python train.py --n_layer=25 --d_model=192 --n_head=2 --n_kv_head=2 --head_dim=96 --d_mlp=768 --vocab_size=2048 --activation="squared_relu" --norm="rmsnorm" --norm_place="pre" --norm_eps=1e-06 --positions="rope" --rope_base=10000.0 --rope_fraction=1.0 --qk_norm=true --attn_scale=0.116 --bias="none" --tie_embeddings=false --parallel_block=false --extras=["capped logits"] --init="normal" --init_std_qkv=0.0301 --init_std_o=0.0301 --init_std_up=0.0301 --init_std_down=0.0 --optimizer="adamw" --lr=0.00275 --beta1=0.9 --beta2=0.98 --weight_decay=0.092 --lr_head=0.00605 --warmup_steps=215 --schedule="wsd" --decay_fraction=0.496 --decay_shape="sqrt" --final_lr_fraction=0.05 --batch_tokens=32768 --seq_len=1024 --doc_mask=true --train_tokens=258200000 --steps=7880 --dataset="wikipedia_en"
MLP neurons of a small language model. Each row is named by its layer, matrix (up: input weights) and neuron, and shows model dimensions 32-127. Each number is 500 + 40 x the weight over its row's rms, rounded and kept within 0 to 999. Numbers have three digits each.
A block is one neuron, or neurons of one layer that tend to fire together. Before each block is what it responds to, as a language model described it from the Wikipedia text at the highest values.

Description: Comma after noun phrases
L21.up193:569408435552450520474500478535567541466485444437543416501370536487511501417428501520481469561565511442593476509538488523481416570499511454518526552522485490497510516507426511504469548522509442481533488487513526520523548494469452460542559448508434529507484484460512451449414495517458485536
L21.up714:550385510550483483474455474558492483463501518501536484450502531502548450491410517520575408529505548490512428532480518553505424471469505530495514527489434519504463517411523500511442503507584485487553473456518494530550571484566535514467479433522496547460540451504488476512530494522516488469

Description: Mid-word fragments, hospital
L21.up199:457497456431559538516519525554416515536461411522554447472514528528523469468403524504525510513520461482496533441536532561506408565577472432457490492569511499524499496510433441480542518476494501461527464508493463515535513409481534525524500463432664505399501463458599523474525475496494471503
L21.up376:488458446453509446491481531481541502482489481486450479475513548543550451486564548519413510570421494439552569555495539486512425482522440462518540459547453479493543473501536504440505522490516481444512502507475441439525466479483477442609609494511527539406567540492522556532574471522540459466

Description: Main-verb inflection endings
L17.up42:504489458459510447518476536556557468480536385507470515485457544476552543483536475418506462471527489529514415515499520431516455557440487392548454485555483551543566467457514507492506476471492460543460491459455513552572483483506464517567511489507517520476457530509539463466550497501485477495
L17.up328:466538537497551451501521516487482500491552442504449465486415556463526538448461446515483530493449485584462471490548490461484450569425538444475423458540531537544546519496476493522460569518567505510451524491456518531487496474494554533530478465367510440487557556494518465504509494500493436487
L17.up353:449502430507481520558551439467484463484490402507518441478430475472554540447518478487515495460480535529480506469508509522560481498435465505542470474475502577541530536449476486530523549498530464500483520498445425539578478493532479522532470501426502428508582435475507467533422523436502533534
L17.up358:438470499415476475551530476550512464501490497466609546462444497495501559473447472500537467484511484432461481516534531414492442560414468561548491503502516535557569460530545454512470521435532485484519538496471447549494547518504565570486444517505492481513501448520499559520550541446540547476

Description: Mid-word syllable fragments
L21.up65:510452452459532545566480525505479515556468472467458530493445581468458543452533497539554503537480489475477496587494537552470464547461494512547491483530462475492447518422533493464498517464510522492480512460488484485518479455501486463531528388461509600459559506523547511535525467529458468473
L21.up356:426467489425518556516496493522507466485494560482470467477486556574497523468457495512562497588435471526507536543490560490559475460467414489498521419539530506471435565422502464514505508450512554457526463460493538448461487456558524480553531563512490523498561576508545449558538439502445521511

Description: Mid-word second fragments
L13.up88:438486488511465503509441545496459478496528454465510537418410510527536483480435518566552489471534477548508463503508519524551534492566465481466481471474542446456501459461555490495578562508524507455492539510490415577530453461558542485453512458491488497458486508443502543496482522406474522511
L13.up161:494475457454461524512479492541511468445480457465447447473462504519461483563455470505469499523528515513461469489600492424502507529493508521484450521508529499490495463501511509504573460460510534493526475495484482499560540461531464544530509356534576505445580479481564481453456505504533432545
L13.up201:483467517506513526528449461540491515454488468476498523397457517522537423497454431529504510470488521469435514423512509503472490505565491503487503514495650456515497486482500528436562468426530551540451445537471479463483503462553492489527467408471480552446586562494479474586491539511488494494
L13.up455:495435457526469443532505498520522469514533446489492498462509532443481551432500483525543499399382527536477579494530485453447472494469561492523514530479489434454524483508514536518528490480510497468556493577514512515521532509538527536419542458536536451518485494502526406514475538423469591476
L13.up492:486460505444475520555452471461477502455515505534503578430457527585459487543504499525453491492528536445479477503479507533517495549424443460528545447520514498524527458482551512502538500442504551483505502522466517518486478483489403424528514470401534556458607527515484563565490463515450520436
L13.up504:513496449451473501480478497543554498413506456530499530534491483528496470507454460599577450494497513522567471474467563474473505527492508508447504472538485452521525520517523505519622522463508561522471509508484541469527572496624527502539524533479540527528585465477399449476432514487463497570
L13.up520:518477526486480485500459470580507569431580404504495441427525540515482536556376493478531481509523474519464496525551479519472474516497497480510503482525488479537529469525538414494454481485500450528473428509583416481490446448528517433495485444498481548468540536441550436558462401541468494540
L13.up599:452455489525539574519484526548523513442541462529482455507543490481527518540412489449578497450482453555466566483538465460439552519499561443478489521496518462507508533515477431501427502440495516465564475514556440554532451431468452572446466510511450494468541540497488507530478487448482479513

Description: Coordinating conjunctions
L21.up86:475483538502448508473532511506470545498574513507471550498476475483550477520502524474593505425453483518493536585494545493483506471530524524484494572566570564508517483470541461465543420546513461471532442546502439473516548431538499534444520467488564560473474523497546462551539519592552531533
L21.up745:501385553484484435482536517535596490446523451404500537494464492398509473542439453526534426529436518447484517551577495471467516502543491478561499501550552486462516545500484446468548537462458426474489500459497509471488474405546535544534479507497564587421534564476490536432520436450525489528

Description: Mid-word fragments after ca/ac
L13.up44:488506512497538452511529483514487456506466472511551579493505525518512489457518473520491501406392455455474511545493501472507373540460521435503452547567521520490525513537487565512446427514568492446549488496551489482573556494525539443480490477493454497466554535469468505460515504415503419480
L13.up61:502559470430462461544466551497522487475467501457432557484442503525455516504507453522477508462477531474457493531506521465540525416536448473561544458572495514475494462462533491528555496500521526437554512421510488511566550476581449499495497422423522498441488492401493534446458494484509544534
L13.up224:506529562499458529512504537506548517530516454479527461529534620506506474474467449543496492494434474502456470511499504470540397508482513511479512538538552510491467535514562509459493522497502508468621531487500536530545580500503476468588480416555481485424532555481487546514486527494564567531
L13.up415:530549498488515461450520419463480520494503520523520485448512525512453493478510561451501509442510509480519527467505573480547458446552428437498514462599451499433621538547539517438527443495529528447486471453495519496504433461545482584528518519473500561483518526482505542500476465532470429462
L13.up438:503551451446549430477527421489463506548528497469519548427500558502456487525508553452467473498423562471455488456511540494568400580475531351504465510577474510591487480533490523391490469484532554439540510471522500489478449467522450486501532532417537561517499533483497523536495533525481479464
L13.up629:484508493479529570510463441493555517472509497488540561459437487498502484563415458511453436467494515414496390491469530474528498558462469483435507485575509530493508547514531461464506543496525514506487490443566467507528500494532491512474514505506587529478469534405507472466530520528470474515
L13.up635:515497551474461456491457512533553558469516463506480496425467553456493459471505516525503558452429500510427487513491525422493480513490461454480464521521521520547533459536512535428499470503542545408551489423633541520538505510519480552519565455513528547486562477468561551486480466507537468486
L13.up644:462531460534523456473537443485509535487494517471513476445509528500536528484518463582445465519482522469484465514496557524607481477456491383485536502476568533501565499504490510504484475513592499450519480432526526543487488494503552445494556447521580503453476532484508512500503515428546511509

Description: Mid-word fragment tokens
L17.up109:481407522458557507520540502533491514509493447501525494484476557466549492487484512499509499465461480480576454504584523476481447605412435440483482557541545481471530482466453512502564440554522472542460489521540463591541486490528548519563532511483458494490530524492561480541476520474496479537
L17.up372:464442548440548480499515515561581437523469547500503518469537562510513553460513494557511478454453479400543506456532483501538504493448462490497469534439508539549515506528532451490551444469505468536478533474527529492478455520559488477519504441491489443397491547555479476482504454442471570472
L17.up450:504494565482581420505502459532580519455482435480491525475483544477526488495486477607550513458472524444564535566545441514439443500479481540567459532519515525551460520545475417528524480483539534490481544503556535514458495446522553488535455556502468489443562448446512511576464546544505405510
L17.up686:485524493497553497465507485505518480482510444478456517496468500475493450489371434553587521474517472488535450485500545499461467455471491494564439549569497525499588536545548459520475487440453475487482436524527446475457482537548483451528480541509464530437481510502505436520472485395513478517

Description: Date-range dashes and conjunctions
L13.up81:476567437435470450504488526502467451524514446465509494475442467537544549522486472465473475493455468530482547539560508496535517480396495426524530545578504582474418472472562478469471485544542487461505384543560420491502544528509434536513460441441553516544513536494569501503476483519508521491
L13.up169:546517511467473546502575522561462561519493450503478469480496500484537481507451456480560536469464521506508488469545468491490454493469515447499499483477557462507493491425474445517588484467536537467589490461488488462489497449510542552431548511490502474527489467519523484488495404543551456515
L13.up403:501449497457511483467533558525540563477483474497518502481503495520536524444493522478620427412528560496484528443487496454511397479474528518534499432456448420461499546518543428493548445482573512504500442549513551547523479514523528459508528446501491493492510540544566491487525419543530500520
L13.up496:529529443543546500525444518454487490516534458487496531510500502509523580504495537474517542537434502494481463503469554556497428513466504467463475552464542579575545521500584457459466475499453470449568416507548487493530557523533546571487487461476460505515533483403580518464428452574507499557
L13.up522:442427475387520482501486418514537466541525396467533547507502546474514550507472503525461581507420517490472507496522591477499530516534518431535497491559557580513458479505548441492550559498490492500525495437520488506490558464553565603547469537489534421500498501438510477478513440508508549467
L13.up643:523431466498575469478533472526453523527450500455504521494463493562572472496461545495487527389438522544481485552509537551458447506497526379513451508433524430491480526504471492520520479486589493473521525464496545471560558516500523472519477518488510483556530471486541545487480433547450527474
L13.up721:467504458494502503553516455509552538545527528400515525562477450452538541512539530474474532542513501526456501574528521465516490541435566454501488542506480539530556532470558410505531495516518534501507459466533513498511570473573549555476491505486529547523557444463533520519532463534502500492
L13.up746:532507439479466473581458445449531536506470496473479489445442534469499517476571493452499540497467494558466475499512497410490449453452588469553485494519456528498553493467503516541514548473553463408471399471575515541512547502520516501495532499514501482528513519435541491465527466570533448462

Description: Table dashes and mid-word pieces
L17.up178:464480530489540455490499508500578458537478493518483587514455486493495575527448490445470449446478488557442531487541510587549480520512554433592515527500489542539495484507493534524522435476455448432449474509561469511501562523508512541447553453404489523451493535551526491548549506500456537506
L17.up397:486464528551497485488511530475493427470480467500486530415477522396577520399459437509399462556442503530545549517527537501467508445514515437509458462449473506566554537530542493552525511458544469437533484509604492506516477518507496527590560478484465534526554508534517495462457492575542450486
L17.up556:495444472447543422508522495476499524579510482496593563457454506496520491437394543514492495533493516492578518508475535556591458552406466434538477552466511544491553592491499561533548516482545542450482444533528493511439466479501504496493485451490462566501541541511579530502546447516457452448
L17.up630:498468558522493564515518501457538508516510457487546567505453482462524487473449565490577480510536445525574543519542595553535543454453462419493488438429432538544554571509548549453471499484560437486553498503511487581466516510521508597502517526498542539519484553443509550493508476546508486468

Description: Mid-word subword fragments
L13.up67:478495470471471499503484429548480541444443429518469480517464520480476492509471523475486503515494533468445483513556530477589485538522553493503487476526475550549473522447503441330527536497470448415546524515492516504525506463532470557566523443505532559447513522521521555499509533516468511458
L13.up214:449457519563485463507520544563531404547516480503537488468469486461510568489518509518537463425471449508464483542528536541533530484506485402574518519557409482470471550451553471499523491484573498442544534441481496501535484473597514423546514444548502539460488453468533465469508510355469532479
L13.up276:480509494522591519567518498569465525566463488403533514495498567479526461479501546466489460518548509515544433465531523565463423530469439501605501474591463487575492474528490499440538444479561450504528513435437536527489497466554533459579527472494581510446496571496533414488550524496512542432
L13.up320:475496503520483527445447521616501560552503498424504516519524488452446501466505584539469439503513495485464493515506522532522436465532534450596523457550465455477470552469528510462485502520541452432507539472491482458565508453531513495542492506459501431428460445444513501478476520477507433446
L13.up325:413537474497464509451521492497550513479478488519590489464493577550451508428530562473480497526549482513499441543469547519585516545558428487501522492595479529494537566455574422478558509468482495474531528565499498494484537436549526485535469496490541512468482463464540487514554520531506503503
L13.up385:478461480471528531468453586472491520481550421458500471511466508440472443514474451470462477512447473448449514539488438421504488414566485458589495446478541473587483492522477520477531502491509484437504552531523460526547498455498532511558538497473528444470541461459579548587508428523491538504
L13.up462:508519490471481511483511512586515476595452503465454554498444488385484516418484464522463433532512499450551529507548509470586451478480469497587504507502471535422533500505488461469582479477537540459498485524519435441528544479574524583517517558435485495471483494480554473496532458462508490510
L13.up642:519482486507549536499497528531471470561482422513540531517485489463551483450508489513496509496494529484523505446500496470549398529499543493556504533555462423536512479502465513477502502519505446411460509523477529517612511404553495524457553525474493501455511482486562467515489483512471532528

Description: Adjective word endings
L21.up697:442420532491538492517518512539517513517528471493507524454453445528447502563543506495452516532505529431477560441488510503511470533490553478607438494529453495594483500405471495530508576469527520462445528537487567486505449454528483461523532519495552510509506518465577491555465445534449520513
L21.up708:502406387488541465474466502484553517447556485532565520523502593522507566550520512543513481538502521461456559502458511437517483546552510520480509499534458523545464564476513507433518471500495526559550454503472406512493494455570455497534485510469522553481512511547515486529525415487448484493

Description: Predicting a noun head
L21.up180:504475558488501469506444484563462527472484532473550473474454536477510493485487582582530508481486545472529483512452525522517474465478498515615550489500539544529545549381534565500507517470491485466545449501462483611501550521501504582489505506446521482459491494523569485475470490471426509466
L21.up303:471499491489559499577585477494514485506547509470536489444457544433471490568495490528479534507511472463442578529522501460538465532480467517474527590510528523551515465532493493409537508522477466453451511453473517475538428407523476537481509482461525573556479547481545485493448485505482464484

Description: Passive participle endings
L13.up93:465490508478541508448521480530559459538499522480487508461463494498462522562517555496516498479442484589520519523446572501529416512462563505480525532489534541517532491477516441537471515429537449515541458490498446511502478437526445461462459420552529561499548469508459469552424461495515530536
L13.up107:529525453477511448508483518542445540547461505449489480475583572492478525508506521507548496462452557595437480423485536541484430449472541497502503495490538521482552460458540482508502509557489487513547496566499509568497496471544536527497516463413504508498474486483475493618463523431470467473
L13.up111:520463514474478536569508489432572536461492407484490460517458540522531492501525486466597430503488480527520444453475499483473494526474495443538517487437556491480558457546475522562475491493463480487450525490478480550533517450517499528475536419444427513479512489506489512481496519410457477546
L13.up474:517497448544469548541494460469485502553495443507461441479418498546540561573556532541531465490445467522543502505437504478542398495437515492504475502559558511487562493480539539536497467465541469504472522449460491509484555491560513534488491512486522515499570417449566464603477474523533521481
L13.up480:463466483551536474462490451471510531483477407509517445445511480504509502539516457514484486534490541469432552463482518519562421486434441414545480396476447538535531513459520475533514540562525456473489500496483453521497487519512524476504516512442509514494523543542548472559460448465503530437
L13.up534:445547517464549441519500390531568521535469522456512477454434500494473491506486523439479554482491479533546569488456510553515473519494448485542480528520477601408453497480508428492575511486495469455522491531519473565487474454456488486533485537520540536510485441514550506496518489479561510493
L13.up674:467527473505508466505446494555497558506466470470420471500497523416575570434529542472571393512450482533534476440549559517486445498469542480524469499507533488577529556489494467495538466547499490493515476557551492557492482461514539506547540439472460518503498490525559538495476496447522479422
L13.up716:484516520482488531560441542481513492537463463474567539532412509495437519575525442533566486501548473539440553470514495557501416441518447421538472472480548484551583555457486494496586498470574447500485474495482456496520478488524420529459513521484524555457478458477581411501495506501460521500

Description: Predicate-start auxiliaries and list "and"
L17.up63:484454421421477499441452503539524417466516526505559547495512494492475501516490526540440558499450558449469491492502510445487478516495428473524501497510529532509476487423542573442490527497449436536519474461511468521548447403578481550622468487543566420455507505496613488492540437552489529526
L17.up185:439509487433520520589421492514543532564538422501541596426479510461497515527495529556551485479492483514405548526494524478508497544557522439537522533541565612486496550468493468493485507551474490474541470489539437517558516510520503460512531502500533506544489593504549517539579489442402492536
L17.up483:430506474382493458490503460520583462522533406530491508413582525456564473467450477536442514435451577434455460510477496453486451585477515466486478518500519558505462489442516503437521454545407515513548538513503530486506467478537536552482463504542454473462549538455535490483539497498522464455
L17.up523:476482458494488474502487471516572508527494457471465582422535515460560481473467520526498516470471546489439468545508492498455444500512454358506540449488611504541472513468562471487532499457496573518539463455482494498494503409536551570450503540514563456513485484477558447485554441475490469442

Description: Word-final adjective fragments
L17.up385:451520602484449661545494387478517570476531521484434478527463449462457537522441464476531470555486455566521493504451498535436468502495498473456517527588487504495456567490513481481546546481558556477491540507507510551557594451526506468469550443473577515499512482475498468511561514508490433513
L17.up429:438453486468544539474506419455546526487511450544501443474502480496492505520439487489502497564516531469530501478445575490531400565558503501475443458513485587534559487487505448463515547467483520501524481482539450472475531530588438551509462479553513573543559473512496402535509446517446477465
L17.up594:521474506515494504487504467557581534497515432500489502407507552481532484573542479516514461457482542538536510441401522476601428549480529462408517492474530511521554516483524528490453550452508473500575516509497416521497487497533460444536484473512465554449468504547482471531480506486451466470
L17.up671:395491458485568535499525399517541524497499526525483499484412464531425562538492493462446527502401511534510560519444509546493496536453508475495523505584582554474484510457529513505529550456504530486513537431539438508507567461529491520496537427509430541477532509426455439484534458523486551586

Description: Modifier word endings
L13.up4:434481552470488403492452490492467483546468523465503525425512526532515516472427501476576518449485541478505509459515526493500526498484470515452532508458476521439541527529529511456443539460491480502474452459515486556503449519532432511442446482488482486523553502501539498508492412486385528482
L13.up46:490450439517523522453493525559498499500513451495521479451544447529498496518495506474528480494487437516461419498540558468540457569445492458445501519506479553494519509458459479450461502517464520510481503451550457577478551514516504564452505495521489484519557483510541445552476519469510479438
L13.up110:486489450479484466465463508555478536510454436480479459507503539456502542536492474496543455498484512512452571397510476453487495567478491524482491542530551517551506493470535435448515461493487474425472450418493441489534477418512488549519502390495510544468553513504579527492501391511488453427
L13.up303:492487448500537497486481535472556494556452372443463471399468509523543524516496471511511510495453492500457494441486522505477452530490502512460489524477457512460544458425511507522470509449462496539465462458501486533453448390558460494421472495552498558532453502498489488490509423492444434520
L13.up382:462501560438476471452480550567566445533539449467534501462491553513522470513464496502520437438461483486489545452493516459506510530460530522531407474542478501531519452529521458529536588506536492462454405437565431483545502544483444528436483418551465483502485531505524480500475455514485522488
L13.up416:505465443474517397446452561527507446471495451503506450413504466506494466470421464483558466487536590468538533449488519406553534531507548531521508542497440564501554566412566490472514517448524490429544456458480447560499469507499431468498520446530436474488477502464508468507431471517441495476
L13.up493:555498451484567470497502486505555573481529442505501472437508462507576571554504554440526461526457498495521495479473573450526496575478578460548558537465469521495557570532524498491475530412503453460468479494514408513549480490601556496437477450507492456473477424519478511552537444500569517512
L13.up562:495522424404528521517553479454539463479524383503494435465466447413490512492434511505526461532464497496536502525463581493560467436502513500501390513451460532524551496496515482451529525481526520513515428481529518470603540489548485503496469516488558474529496498439513374475477461513443478505

Description: Upcoming verb slot
L13.up3:545499539540613447498516411468527511464483517531517511477390524433512538501448494485481455486414507483446536495498488470512381482474557459481497470545552511512484525506429487429511480424464501457497512496544494474515500434525508490483523514473481485432537490495554497521593481501451423439
L13.up62:511507565464576542516517488556553494491543476494511569550450522440488476493518533486526455513435517472483459561510463476480467545421489479527449475566549548518562481549472415444492536496522532511481541499498453393556570478505503581502442554529493490464476494439526490547522558539549511472
L13.up152:511479518501518411566477556546462483542441474463583552519553536477551523494542517527553433487520491532452505505549494569506430510501508445451439511483514565484567467456539473523494476470487519535515494487552518549566525492537533523475487498475466518448445439499530465507475482511432405469
L13.up358:447457562443490476556475521538483506463466499429533514551495487494545480473521467487484547465412520474521420534509471477492415508520516452563408510466542529547556470459538512462478519465533491504463496510574508489537492520523511508496505500471552476505531409480439553470513544557489509524
L13.up451:418422553476600472534477491565506434450446464485483515533529537504514499472515505590563521481546525480518468561510481514473448517447437409540488567546508538574559527490512465500455500456539505529462529502536449509522557527513576542518446483508514536507557441494495472579489507505524521519
L13.up555:475502401521533461539454485550469525445501515461481515475522556556541543441471459490542389449492487592467427506573524480527426440499523510497464570468498541479528512460496498448584488547499524506500510520524418559507494519479542494492555509480460524508531433505547459465471480414492520514
L13.up657:516516444431495453503444498508549522418484513413532470480437474496536510564459504469583479486533522520412465510544546456551459472468517479524438488577515505503535516436480494506456536490480485506452441526558495522492461472480589555477533532525483501498551470494511395453440493486446507454
L13.up726:486474526471557463556509445507550520451480511438522517499463538472525503481453514419565516487410496545461434484577499534469376533492437464607467532523528558492529488515492480428488538379511479492484510541551507552501504478522551527461482519512480502457532446508468456534527505505472384501

Description: Partitive "of" after quantifiers
L17.up309:517497527518501494463474459508565504495531454457537462517431531501419492583481549491510505507559550488575485546494484452557523499476467465443487479545509507551514472502502545467484506469480550425478456506654492587490521509463481545471479429501487534461505536504566484479539438473479455453
L17.up576:432462538514496432531510442473454510512473391558517449486508469466481552548494483478555517420513519523451488525455521442558562470407533472518404449487495500447541482505507473424547545513491529507434482497507527541499509444529475514505497534566477523491592573533536452443501490422505538497
L17.up605:515479509525550508470534502512500497468501483412543490468489562527505492549483464525562538456501472507519526588597501488527525565530503455480499513565533454524541508449487460515524503445503472463475468534520458513546555470565508574554502465451521473461484550424566445539534381470515456495
L17.up685:421436526533481460496471469541454516479519490473442458458480543516518459421448450509531457487556466426486519508474472593484441488474531549463484463512530589518467525555503490453559566498544550467511506471554468525498474502617534514465513512532550461572556494515582472480491497511453482435

Description: Past participle completions
L21.up297:478445486571500457528459537477453562541512468521487508450448600599485504460556513479515521493489481512483540478478498511466475474446512477511501446485532478521542510458473503481536519478540501465434498573436465443478537492545566522456494465478495513429526472474543521550442490478497412435
L21.up333:482492476566497441543411442501527466639475440547456443506479453530473549579455542466559518563518496534483526476527491463511397433453522419494488468469501428491564527468515523537513522448550548499500505465497461544509493468530566491544426474563526441508446497494548442464496540466531458487

Description: Mid-word fragments, participle prepositions
L17.up348:531502512465515575576462526559476527515448473459461530424467497509532524480439532541502460585523479449538507474523540445569491530529514494477490478472524496402531457428516483448577533531497480496553480537536439457496572461524573549527570499513475529437578490488456500548541445542458499489
L17.up357:442531416460542500571411554579530590485466430527560585462509540482476512606452535494528506487498507461451515535471533436499478519530504468485507531562573512512487585431499493454486491471519476484565471487539470481526504492546458420492529459459496466468470474552533530493521531481525462468
L17.up711:524525547497527507524457531581505511528522455500455534498518444518504529469461509483569448564435483458469575527428515435566501492512515478582473441555510551511485506485565557462514471467522578419513458520541481440530494474520484483465553438491473545495526441510594506478543442532554542541
L17.up748:530484489464572540560500596535476538467531489462514509491458504432515520468429495495491450459459439470531467374500553572552471510529491507477484492517570482506473473479530512478526584433509494490519457518430500487502475410542497505564535484487529549523615518517545499490546484570477482481

Description: Word starts after "the"
L13.up73:441514497484529461552523523520540432533498509468503508448512518501516531422450578533486498506498482537532466473529525497496486546549470450505455485538497453468469483494440467470555435558537511408490515423520562532560463459546423563557578477517516551482534542540555560535464445510463452504
L13.up180:415486428471482511530463512522449513498530468462510482440512492481580476435442425505533504480454484535430482486555514443588501526463474450548476517467456497506478505447529465492560460464509515479474429464618462450493482390488594538515515532579483526509514544493492491436456482464495444527
L13.up288:486456467556574498436478467514568515506494466410561458490484514475541486562474537486527575414461554520482541489499523488521492520473435495498444501559535450504520517447529550507502447462481518527386443433577425497577484412536504556468521463460471527518498573489557450469514470453564461466
L13.up339:377444470535545516486438529487540570518495477455501501479474509432491479498416557502503533501524481471484543528520562464560536523428510464455524501509521538472530521450525543489472475552497562444573396482571453495551480457553504547481500490482525543500451539437476542520487482528471491471
L13.up558:482512457420481464611472481490513515565571401514533540467504580575484448454450500560514493519443505544422522448516494499509496537502452515531469457480473477501545487523552519487478476540470533431460409480520492459502450477585458505536498468433456553509513533471519488542512517523497447535
L13.up616:462432493400489538548556500594483524485511428447535563479507502558530520461445551525530474551451482537470510452498542456506494530483500452436431506468451509500460483453479505510567534480484448454536465495491381481517482499536466550532544451491498525534491532492546471471508473544541504488
L13.up701:477450530516529467506536507435531448533497475492476531487520592523528461436473480520486498451537477450445539522510473534500472474462536503517496485425447460500556451473512483479500440505524478449518456528568463453539492405478503607497444453521505474442488564492502484519495465427525529462
L13.up705:464483453539526523514489456519562468542510519489484469480497533472516538443477464530486464541615467509477530509568544461543530452539530510522402500395464460534513554457478540492584492509493534488433524437492511536531504464515596553545559516501542551510528523487577460486483485447489532426

Description: Word-completing subword pieces
L17.up408:432460508522508444520503396482533579502501449482548497499416439500496471541525507546560515493518491490532533474558565486537471499460527453414409583502560463472483497491478531490586525443503511517544539527471501609497452459590474526509539492502566453558507501459467542504487535496499488461
L17.up435:445444511513466491529464436483527554516428518539533525510504476526500467485456482493498531514527506468463459456471490482582467443473449467493502526597556535527516539487466544401506493423493538477492483485528392612532557505531521571519481487496464488473484473459522483507494556555467466546
L17.up499:550484529510501456505527470482495489489517476471482537444482451448520486504454572468471492430452480507560480422477533475421450497468478521476456484552514399547525540485487443420604589470478533502528506522495484569485527528575453563554495436430560512470502515505468541475537555544462492492
L17.up641:482505503537506449490477404461561517529510515513566503479509476455526519477583466531471498524454521489507427438512475471517453545435506480526483538591520529567516507487528551471519557483520479471561462496483486504484495510524408504478516493460531491446529432460476524469473569507460512484